Weights of a small GPT-style language model, trained from scratch on English Wikipedia: width 256.
MLP neurons of a small language model. Each row is named by its layer, matrix (up: input weights) and neuron, and shows model dimensions 0-127. Each number is 50 + 12 x the weight over its row's rms, rounded and kept within 0 to 99.
Before each neuron's rows, "fires after" lists the tokens most often just before its 100 highest values on Wikipedia text that the model never trained on. A number after a token or word is its count.

fires after: "C" 18, " sc" 11, "c" 8, " inc" 8, "t" 5, " app" 5
L10.up47:68 53 49 40 31 33 61 34 53 38 60 44 70 51 61 45 33 62 62 51 58 49 34 87 53 41 32 43 59 22 56 39 42 62 68 38 54 35 54 44 43 48 21 59 54 39 50 60 81 54 59 43 55 43 40 62 24 62 71 45 46 35 48 27 41 45 33 35 43 65 63 34 58 48 40 62 48 54 45 43 47 37 48 49 55 54 74 61 57 41 64 42 41 60 38 34 51 40 52 54 45 50 59 56 13 42 61 54 41 56 31 53 48 55 66 40 61 49 47 56 73 39 55 46 39 24 72 46

fires after: "7" 13, "3" 12, "0" 11, "9" 11, "5" 10, "2" 10
L8.up867:16 49 60 57 47 53 84 52 73 63 63 67 32 58 39 58 47 67 56 37 69 54 42 68 59 66 73 55 52 62 41 41 48 46 50 21 35 50 43 26 37 44 55 27 66 65 50 34 40 55 70 55 53 62 66 65 59 58 56 51 64 50 31 67 61 63 54 46 48 54 47 54 59 35 40 49 55 47 46 75 54 44 45 49 59 47 30 52 63 51 57 36 44 46 40 37 23 38 51 42 67 37 23 52 48 49 43 61 41 50 37 61 64 40 34 54 57 65 50 48 45 52 43 42 51 39 37 54

fires after: "en" 16, "g" 13, "n" 11, " n" 10, "and" 8
L7.up764:42 47 45 51 48 69 58 63 68 72 59 53 59 55 40 51 54 59 48 67 66 52 64 44 34 63 71 24 40 20 29 61 50 45 53 41 32 58 62 45 41 57 54 63 61 47 72 52 91 45 48 47 58 36 67 65 53 47 63 56 49 27 24 36 52 46 34 32 42 59 46 56 68 60 67 53 51 46 48 49 42 55 47 77 51 56 40 79 54 54 43 42 71 55 39 35 52 37 31 59 56 41 50 54 36 44 45 50 38 31 62 54 51 48 29 45 46 51 23 39 62 42 58 70 37 45 33 56

fires after: " the" 50, "7" 16, "-" 7, "===" 6, " (" 5
L8.up793:45 83 56 49 35 62 50 66 40 35 63 73 59 39 47 43 60 58 67 47 55 51 63 58 42 73 35 45 72 48 67 59 74 64 30 47 41 45 48 64 51 48 27 59 48 47 32 43 48 40 48 52 68 26 74 71 59 45 62 54 31 52 55 60 63 66 59 54 32 51 45 50 37 43 35 42 48 47 67 41 71 55 58 79 59 59 32 45 45 34 57 53 48 53 57 64 37 44 45 23 49 45 46 44 58 69 43 52 42 56 43 57 42 59 46 31 40 61 67 51 58 56 62 45 25 56 26 49

fires after: "en" 27, "is" 8, "i" 8, "an" 7, "ent" 5, "ou" 4
L9.up966:48 66 58 61 41 57 39 50 59 63 51 45 45 54 54 69 47 58 18 42 72 58 39 38 48 57 47 43 60 35 59 61 47 17 57 40 56 64 61 38 56 62 59 63 55 55 69 34 62 44 40 49 53 43 55 47 44 46 60 30 79 62 53 62 45 50 36 42 55 58 57 59 84 60 38 59 47 70 72 54 62 56 49 41 62 37 43 65 48 52 61 62 67 47 52 37 49 32 42 39 56 53 63 75 30 31 31 46 36 41 35 51 36 45 53 56 55 38 58 58 59 29 90 69 26 54 56 35

fires after: " d" 12, "0" 11, "4" 10, "7" 9, "6" 8, "p" 6
L7.up79:40 71 46 51 56 23 64 46 70 69 55 68 54 67 58 44 46 55 68 54 31 41 53 48 44 46 49 31 72 53 69 57 31 58 41 38 32 57 25 47 68 29 42 53 58 45 64 48 66 49 46 43 46 37 65 59 53 62 57 55 66 41 15 51 54 39 35 39 40 58 35 47 39 57 48 52 55 84 66 59 64 68 63 36 54 43 50 44 68 51 50 61 47 36 49 39 57 39 40 46 59 68 40 59 25 50 45 58 53 47 48 40 55 47 36 44 67 48 62 53 32 48 46 43 65 47 36 43

fires after: " b" 16, " G" 15, " B" 13, " R" 7, " w" 7, " s" 6
L7.up783:55 72 58 48 56 41 24 53 69 41 39 39 66 49 36 35 67 44 36 59 51 52 56 62 54 45 46 36 61 42 36 30 61 69 87 47 36 58 73 54 34 76 40 68 37 55 45 67 55 51 42 38 44 57 55 57 54 61 62 49 42 30 36 58 41 66 56 50 23 57 42 38 56 39 47 38 67 44 63 60 48 57 42 54 45 58 59 60 57 51 69 52 40 21 44 47 39 42 55 69 36 70 26 46 46 54 49 74 41 47 48 45 55 45 36 47 46 69 46 45 33 50 48 51 43 43 38 37

fires after: "n" 15, " n" 12, "in" 12, " N" 11, "N" 9, "an" 5
L10.up141:44 28 61 57 42 58 48 40 61 67 51 38 58 46 64 46 58 73 55 59 66 48 47 45 36 63 48 52 52 51 57 60 30 26 43 53 44 43 53 29 53 35 56 58 38 43 58 75 61 40 42 52 57 50 70 68 49 61 54 50 49 44 38 57 54 48 47 55 56 42 67 40 52 37 47 47 46 58 41 64 50 45 51 52 53 39 52 51 36 31 50 52 40 51 47 34 44 51 60 68 44 60 36 61 44 57 47 67 54 29 29 64 38 29 41 46 53 57 72 49 60 45 61 54 50 67 66 39

fires after: "C" 22, " c" 8, "c" 8, "ac" 6, " inc" 6
L7.up628:44 66 48 34 31 50 53 35 65 37 63 65 47 51 24 56 47 59 58 44 52 32 55 53 55 46 50 43 53 43 64 43 52 44 60 47 58 64 45 36 45 37 43 53 46 54 59 55 46 45 71 40 52 62 51 64 49 50 71 71 56 54 47 49 55 52 21 46 25 63 72 63 47 33 39 36 61 42 75 55 33 61 40 47 66 53 48 64 52 35 53 60 38 33 58 27 48 36 48 34 51 51 56 64 29 68 51 66 24 51 35 25 61 60 64 47 64 52 38 40 57 46 74 54 45 32 37 34

fires after: "0" 54, "3" 12, "4" 10, "2" 7, "1" 5
L12.up815:64 63 65 56 36 42 50 56 67 43 71 36 43 51 59 35 40 56 54 63 58 52 43 56 44 67 46 56 56 53 39 46 37 50 45 41 54 81 53 54 35 45 34 62 59 56 69 62 35 48 57 48 62 55 55 46 50 81 61 54 64 44 48 55 49 37 34 42 33 53 36 48 46 29 46 37 53 46 44 27 41 46 39 33 43 48 62 50 74 46 34 72 41 50 38 35 33 53 36 49 46 16 44 50 41 42 40 72 50 43 74 35 54 39 37 61 63 44 57 27 55 49 48 51 39 56 47 58

fires after: "5" 18, "0" 16, "6" 14, "4" 8, "7" 8, " /" 6
L7.up451:56 64 51 52 46 57 58 44 72 45 76 46 38 59 65 31 42 56 74 41 44 31 48 65 39 56 69 61 61 61 47 54 42 36 42 41 54 57 46 34 49 57 46 73 72 63 56 51 38 38 61 50 29 51 63 52 63 42 47 73 59 54 29 55 35 39 67 49 27 82 44 56 59 54 48 48 62 50 59 53 77 45 49 42 55 38 43 48 58 65 52 62 44 37 61 55 34 39 64 32 39 48 46 48 54 48 50 72 45 28 57 37 61 45 45 51 62 53 29 51 46 64 63 49 57 52 37 51

fires after: " c" 15, " C" 15, " t" 8, "C" 7, " sc" 5
L14.up897:49 61 53 43 30 65 45 54 45 57 78 45 62 40 54 51 61 53 44 42 60 57 33 62 41 50 55 39 59 31 61 31 46 67 53 48 66 54 43 39 67 41 33 59 34 47 48 57 68 55 57 61 62 51 49 74 42 46 57 68 71 47 38 68 55 53 35 45 46 60 46 42 51 50 34 54 55 48 49 44 44 37 63 55 66 58 48 55 65 22 47 49 38 51 48 49 44 52 32 45 64 75 32 57 13 37 37 55 25 46 57 47 65 58 39 55 48 54 54 28 47 45 76 49 59 56 29 38

fires after: "C" 21, " n" 10, " up" 10, "ac" 8, " inc" 8
L7.up719:42 77 62 54 49 52 43 49 52 48 74 61 66 51 19 50 44 71 61 64 44 49 41 50 53 52 35 54 49 14 52 60 49 35 59 50 79 51 62 40 41 35 59 67 30 60 50 52 57 32 26 38 64 44 31 61 26 48 78 65 64 65 47 58 53 42 37 54 39 45 60 32 55 44 42 54 63 59 53 51 43 43 42 41 62 54 38 69 42 31 41 46 48 54 42 39 40 38 60 47 54 53 39 50 27 52 52 75 27 50 43 48 62 56 56 43 55 52 47 42 39 43 76 53 32 41 47 38

fires after: " S" 28, " M" 10, " G" 10, " T" 8, " s" 5
L7.up416:47 68 61 41 62 36 67 55 26 54 60 35 57 66 41 56 51 59 36 36 50 51 66 62 44 43 43 46 55 39 35 53 62 50 59 44 52 54 69 61 26 57 37 70 34 61 62 54 34 64 49 34 66 54 33 68 47 70 58 72 44 45 42 65 58 48 61 66 27 46 31 51 63 39 53 33 61 65 57 56 56 53 73 51 51 49 44 62 32 39 70 58 62 51 50 31 58 47 51 49 58 60 40 55 43 43 67 68 49 62 27 49 70 39 49 53 70 59 35 48 45 61 41 44 65 45 44 33

fires after: " B" 23, " b" 21, " A" 10, " a" 4
L8.up700:45 73 72 40 54 26 51 54 66 48 32 33 73 61 58 58 68 68 40 32 45 50 47 48 52 33 56 35 53 46 52 38 63 44 80 45 24 48 31 29 37 55 57 51 38 74 43 64 36 52 55 44 35 53 76 39 35 58 51 52 36 43 47 69 35 62 45 41 36 82 45 56 47 37 73 43 51 56 37 64 48 44 42 50 42 39 61 61 57 40 64 57 53 45 71 49 33 55 62 46 58 49 55 52 38 41 48 81 47 54 60 45 45 43 57 43 61 71 59 47 34 57 37 61 54 37 43 44

fires after: " (" 28, "-" 11, " \"" 7, "===" 7, ".\n\n" 5, "n" 5
L10.up550:64 75 65 43 60 30 37 56 49 54 62 56 51 51 43 31 56 51 47 30 61 53 73 45 38 54 40 61 52 32 48 55 52 50 50 50 48 53 52 59 35 47 65 70 48 38 53 57 60 42 40 49 59 38 44 58 41 68 60 49 45 44 55 53 54 52 50 61 53 54 41 48 42 61 49 38 55 45 46 56 40 44 51 78 41 56 27 47 40 30 45 63 51 52 51 46 38 40 40 29 52 39 44 73 43 57 41 58 74 51 47 55 57 58 38 54 42 48 54 54 60 49 48 47 56 50 46 50

fires after: "on" 15, "en" 13, "n" 11, "in" 7, "ed" 6, "un" 6
L9.up498:33 42 52 69 58 72 42 69 58 69 55 47 62 36 55 55 55 60 59 55 33 52 46 55 45 38 59 37 49 53 48 42 38 51 58 46 50 51 71 34 44 47 47 50 51 53 61 35 79 51 60 55 24 49 44 60 28 40 43 39 55 49 46 39 60 61 59 50 38 67 45 63 54 47 44 57 61 59 52 60 41 72 57 48 61 48 37 37 66 35 64 68 74 57 56 40 61 13 45 44 65 70 45 52 48 50 38 53 41 47 45 39 46 54 67 41 53 47 35 36 67 34 81 42 36 45 58 69

fires after: " p" 17, "op" 14, " c" 9, " o" 8, " P" 8
L7.up958:37 57 61 40 47 46 62 54 65 49 51 46 72 55 62 33 45 58 34 37 58 35 48 41 53 60 24 49 68 55 48 50 40 65 69 48 73 43 44 30 30 40 46 77 33 74 68 73 83 43 40 33 51 68 39 58 52 38 70 57 41 54 56 44 67 43 57 50 49 67 69 47 49 40 61 24 53 56 39 45 70 53 52 49 45 46 46 43 48 40 55 50 33 77 56 42 47 44 47 55 58 59 45 37 37 41 46 52 31 64 38 46 56 49 55 53 65 76 32 50 53 53 67 60 32 64 46 36

fires after: " B" 29, " D" 13, " b" 13, " C" 7, " st" 6, " l" 5
L7.up262:51 53 48 55 36 45 35 41 55 18 70 55 49 43 34 53 42 50 62 64 47 65 52 62 44 74 47 38 57 40 48 53 73 47 80 45 42 59 44 71 40 63 52 72 27 65 42 66 47 50 30 43 54 77 52 55 40 51 48 61 52 51 57 76 46 71 49 47 35 73 35 73 41 44 53 50 70 43 58 59 49 55 69 61 41 41 54 49 60 53 56 55 70 49 37 18 46 34 61 47 56 54 33 40 43 56 65 60 40 63 38 39 76 58 52 68 77 74 56 45 50 56 53 52 51 55 35 48

fires after: "p" 16, " p" 16, " c" 7, " gen" 6, " C" 5
L9.up272:47 46 44 42 52 54 48 36 34 40 66 39 45 45 58 39 54 56 52 58 63 31 45 50 62 39 41 26 56 47 70 46 53 52 72 55 64 53 41 56 42 49 34 63 45 55 51 59 63 39 41 37 67 74 57 56 55 26 61 68 55 40 53 57 56 41 50 45 46 67 71 61 49 35 51 44 46 48 63 72 45 36 54 38 66 56 49 43 48 45 64 69 67 63 54 28 57 49 53 69 62 45 40 60 45 35 56 59 38 50 57 38 42 46 39 57 58 49 43 35 46 44 80 41 46 50 23 48

fires after: "n" 13, "en" 11, "an" 10, "iv" 7, " ann" 5, "ron" 5
L9.up627:39 33 70 36 40 60 46 44 68 64 62 69 45 53 67 60 43 47 45 62 37 56 70 41 24 62 29 37 39 36 68 53 29 50 25 46 40 30 39 37 43 41 69 50 45 25 71 45 78 38 63 44 47 57 73 71 53 50 49 53 83 65 36 62 55 51 43 51 50 53 73 54 50 53 47 45 78 70 51 47 63 50 51 55 43 40 39 42 55 38 54 59 56 62 47 33 62 21 45 55 49 51 36 54 50 41 43 39 41 31 57 45 50 29 41 42 32 54 41 48 49 47 78 64 15 70 44 63

fires after: " p" 26, " d" 10, " c" 8, " V" 8, " l" 6, " v" 5
L14.up338:49 55 39 36 42 40 65 34 56 64 61 35 50 33 55 34 63 52 51 33 63 35 47 58 55 42 43 38 45 33 48 29 33 44 53 49 54 32 59 68 52 65 38 63 42 47 58 59 62 51 70 55 41 51 74 66 33 41 54 60 46 47 38 71 31 50 61 41 37 53 79 45 36 39 66 27 73 44 56 60 38 38 45 34 57 71 59 47 57 45 56 53 48 49 72 53 27 40 43 50 69 41 62 57 54 45 59 43 45 55 35 47 43 44 39 52 54 58 50 37 44 30 67 54 50 55 33 51